Weights of a small GPT-style language model, trained from scratch on English Wikipedia.
Size: 23 layers, MLP 1344 tanh GELU, vocabulary 3549, 40.1M parameters.
Training: a variant of Muon for these matrices, 310M tokens, 13111 steps.
MLP neurons of a small language model. Each row is named by its layer, matrix (up: input weights) and neuron, and shows model dimensions 160-255. Each number is 500 + 50 x the weight over its row's rms, rounded and kept within 0 to 999. Numbers have three digits each.
A block is one neuron, or neurons of one layer that tend to fire together. After each block is what it responds to, as a language model described it from the Wikipedia text at the highest values.

L16.up47:593485604501506495417491533424462503470457494503519478383577531539632538593515623577468457544524568437433610484568450500494463415463489486461506479469529441528502499474550546522499478492534447529425536455455489458548519606476487475430516461512508459619417508532490563434421512506488497524
L16.up523:558422478580478490397381577425469442523523526521534556501436476499421479506479517532439569576532511463474490498477524494639475539423483453444513467437498449511568461534529532394474557464529520460530482505494508609468535554557491473438599479515486493546534541477418463562503462564515431495
L16.up542:608415469448471543528545517578606486560557500479512494424519508411524590412553534473487570536436500480454565419551490414391592442507554518511493512455478560463558514437539623370565605440492378513407520461492518493468515550424478475478512502530465491526489480439458517551513517459536517529
L16.up550:493493508514520475500589584447406461545539561443423466479582486431520522536498542536475475424456499456539524576579437475488425401476481453458502448561529493473512509525393501430547427473507611460512417550524469468484497531440539466573500583523501498480548519590561530606501545554500529492
L16.up596:474472531413600553481467521538584545403441497442453524495576538477548503538477541550522430499378481474500449450553487488551493532567552468460479545541511463594618493475448493440670425464510550430436539545519514499582519542509483491460476475488488542489560563561583504594470503472445505546
L16.up653:506457505416621555510524511558465593535439562544541567467490564514579531484538443546512482449577525540427526561491452525539491501501602531644521498527502483497474469515474553463518459509522563463407431530493602502619509535516433446501478490586502489468465475485541493561531446489523450485
L16.up795:552407579486570545428531502561506560553457552501484534417528493406561502454548534502481511464478508464460383463553502540521411463482521458515490553600533451514519450501470497490471440397533451385465564575514589605533496487457533453488566426629479463452486562509579554540452471620479486507
L16.up800:498462470500547489526510519498522518507500497496507557466551567483541489593491468499443439456479493448560457479509566470598519496484438455495506502466460517449496481451512538420500433396492486603595470455427475516469525505554557519430423538482480421511453414535417511429500462527481544506
L16.up832:438482551499523523498567464440400527506485407500494478444472467474507568549525491402497467502448460381522522500522432474492610510517630474456525541595530497556438472533519460546489452417471486559551447483407461602487540523514452527507586486562515487374512524450601506442528414538484528449
L16.up853:470603562475539533446457452456441457486427487501502502499442437526550493492506472477509570522449381431545429497472452532493557542494459520613487509511522478541478376603531508486537448511592493469412521520541502545516510616430469490445526576528442477509525509516439523528571457547539429473
L16.up871:570462633412575486533509504543389513515519548602500551482513510454508572503431512421474413486482510492529423477508490442497522459434610534565485514451483518466548461517501533546599449546449494536391557576561441546541510498467507545398518477540523507600411542430518451517488576595526438540
L16.up1025:566463445486536501480494503526527531467446525551479401510443453422559615504462571502569562526539613518469559481489431585504444418520483479506483469502383403512494572411584595350553452497528458457461507551519544578579481532561479382450545512512506568444519436521598511541447537538598391476
L16.up1070:473465467457523506451478579520425502484540504540537466545474620549593524504441472559523526433504507461493507450538511591499454528447503496447502546542493528583417506336551465420542456462560486478502562530489622486564508495481476496548580503565447462509497537562476447506478555630492529504
L16.up1225:516521534446584520541503562452499462569497548506459546506476463550548454497496559488499480528575523555516528536476437572423487445532408498471538537533514500448507441405522483515557519558537391536502442549510444519457514448448518540502400447565535561586447492501610523556483442474506463443
L16.up1305:487500582521548530491557491438454547504487494512470451429476538543489535527506577472441469530445483462493647549465492532602486563507506346508536504471426557547534498439546560536467416525503552555562520441521493500473452586387492523498510502477564424444533564571506515414482525527528484536
L16.up1342:684513569486627445402541585585481520543351449475465507453527581465539526488512567538499429479467520471453449456479500586459523492498480486450503460546455338438532518530432498604465505444538500472344612462447540526505570448444462604460424460432490536468526496436515522532463553462543514473
Description: Words that link a subject or reporting verb to the content that follows, such as described as, believing it to be, commented that, said it is.

L7.up105:488548484485482536527461520466474538435526543537480530468466484520493483452459497507531539502523504579449515411415422455458438437525462484454493465497453499503521590515506603550475449411571495483503494516455459453610552474561575499500565522451543488531606420478478498457470454462453505535
L7.up610:511509541423398485430428504448492496460536401523503395480501523523497500484567495449460510452523474596499656423452508515582518502477539416414497407524499495423516431490535458457445559512501546545527508521565511476483531568562462571579517516515567456447596431516469572515543529589429473633
L7.up683:482468543439511503512558527501484494633532500512482478568464470511564519497585547513470522426311478486469410566450469509536521508495536489569431541480489460572563512519471467426551430383467506459471473449522549605465503488582644436517560511531384568431338386379543481480538490576498493508
L7.up896:468506509489569576370555459571451472450513518525489505434531483491464569519504532508480530497553455524499524412535494478593515517466467512391466460493403475566570602427516558503509509435511520549469540521463449473650482454504544510520483472455446496529558477525590578491474500502562491557
Description: Final word pieces that complete adverbs and hedges, such as no long-er, immedi-ately, init-ially, approx-imately, near-ly, plus function words like also and be after to or will.

L11.up626:472480451482459470554498581607483479456466444464474463469546495505513550627503432469470541599505504474451472535445561480426506613501541465505455460414491559466575514597461510509476512481516639393530499474587448560452472539539508472518460495551444447478532363486461500461446571566474477502
Description: Final subword piece that completes a split noun, often a unit, building or place, e.g. squ-are, h-all, y-ard, met-re, w-eb.

L16.up27:544467573479522470492490378562413558453500493500497515551541434559496556524470490532564498477635469470476483495579525425523515459581483433408493551427542440483562453475461584574461531444526442563516471480417470447504458517484502511440476504481475527570533552470464519422504496491548517521
L16.up44:574513541460522436590592513468502475541532525526533507474441416533474441484564546512403384562454469530431498570458585471444462407459553420476668454457466490517526572471466538507494459513550487509547472574498505484547431490477424473443498419473472511393571435480402544526489507494526442562
L16.up62:462520518537534521541532503561442494538539472572474535494465477525507487475490531586467495506455565477426528545439387480504580459562539501576434403455539454525532522430486478594515557535475485542600510465564505391547512497442470472452424564543450551555506404495478582509397570487530507505
L16.up105:484556440487459572576544502630439476519503400499430447491495525522450557607479523485579539600529556467464515498479382537509548471546440487430554495493432578562513535465433462470474503521459441503587496564535540473511534460526425533509395471517487504423609545536465471496531466506504410518
L16.up126:535383507486428531548534493514457515528458433437464516477465436439411482518452446409504479436602494481425474505374559513485447546590571494481536492436452432464496508480561456447495472455472435462535531397536497538540497477498457541548519424482493466601524432468469532473561456482495458492
L16.up236:564525519494461509408502430442442545450516539514422413457538473463535491607521515461546597501522467530542480568500591442558565506433470506555508464514480520524516519507395477499535583398497483512525469570544462510446464514457575451605459506506451534551532488467494529486496452508441506466
L16.up313:525540512537433488490551403443495528469521413503547558475501525493560478547508519618479491472472586553462549487489477423471493508442567504457484468401427451592444550531460555480463562499525523421531454444469428506519541473434425434511396459455447525531539537514423540561420400466565547488
L16.up353:581514476535590481469467448484613579482524421462385546466457508475432559463422568458440545484485535590558494475494476477531469440470524557462506450432494486477587471455504479552501501354474504462508564508574575506528519481414471585507582475509506438470481570395527527453499540479637617562
L16.up444:577462457402535513505467438512482561427476500467515563474489501496511572503508473449486491527441535487407469568450522445428465555503527526501459518488524554463573517429637380550447438469573493494489491548461478526604477516465511536518502541570432533521561465383440594428538377462508432443
L16.up451:529548522517570469503467528524507578537542558419579600533494471590491538526529497482517524533451547406488411519586529539578509523533501546526582504474566463475521509603527408559434489438516527549531490490489427535452553454524465459401512384447573568467481544470483516442492536494493522392
L16.up457:563471674494487577545488523467412474556518484484518532466501502478489576585468518465458537510468472457549461490561549455461455538466448485571520532512465486509531559473563437542524489438533497495533491559524477488537477400468373449485492485536483563419521489494404443479485489442510537443
L16.up580:502494593516464543465498497573474596487472444310515568511555519441438490450592483489544538550507549510553477478510440513530517524560528364478439526421532531519459559506544468537469445562565583503597451542515466614503406469519554378489479475533433497459495475442438553488470505525524459430
L16.up589:588470454529497508522553586555446468471463505471584435473428501480500478390417484491475479543519539502501500485432549495521458506489474523491436394471457447406585531445462511498511545504495522509586399551500462477534469516584458596425528453502526445487503472410520583495510411486525488527
L16.up1047:478568442534576555469444482419426546474477468499383536535479601472542581454432452477444489528498531515480529402417572513514471491507479506466572460518513506310543439524482446521487496452541338472545510453421509473466466487510511544452505445517472558446429504558427486493510541423569474563
L16.up1135:467388518452424519430504480582457529440437501442512544579434418488593613433516488406394418432449572475415518491428507430591464399481502474480550394470550476495526600475561472501477544493490623462482530446512598534482478487473444423481434556605460550507475560474566619427470567534439574534
L16.up1142:534489461502398448496390588592468551501493573545481568406520361486498567591529495608434498531574525517490519518441458381477531501482552474431480407503484488408516534461570514557459542467428454461552532615510564447577529430473425535503460524488404587487565471476432486465544436528490447499
Description: Prepositions, articles, commas and word-start fragments inside physical or visual descriptions of buildings, organisms and objects, e.g. surmounted by, arranged in, cur-ved.

L7.up358:503503516507508584574522402478492531498499588510537486579560444513520470549484438463470477553602509522533572539476523618449427548577416479501443470552520568546546513534527497571442421547446474500578476453408504468456478458561461499495528460461543506394651457482464495473533479492473466448
L7.up633:509466515524420502513628521507505434460523569497452590472428480546506503387512472466474467572539531536490489539550485514467568562491385526572481398480427633512534550455419508455474453500548456474423496493472524483530589494459496519392454466515497513509553476502625584486556504496472501520
L7.up698:541518486577439524534522476465467519466492508359509579581387547594428608458508532566480499582463513522491505376507417500516472446500433481496456446454423596518449554524427467473459516510509519421448529525394473533473497550507444476439534583446433526502446502491510537483596465586460540558
L7.up959:502462455455462587472611620509472434505493537500547526473480480481560558433583501430473589539416593569494492578499451541472633482495464486581454501534452493483560490471500574566492470546533550516485521554518500435386481526451550491474373455524514517515562585547586499531450502535503498422
Description: The tokens a, an, A, An, as articles or as word-starts (Another, anti-, Availability), often after a period, quote or line break.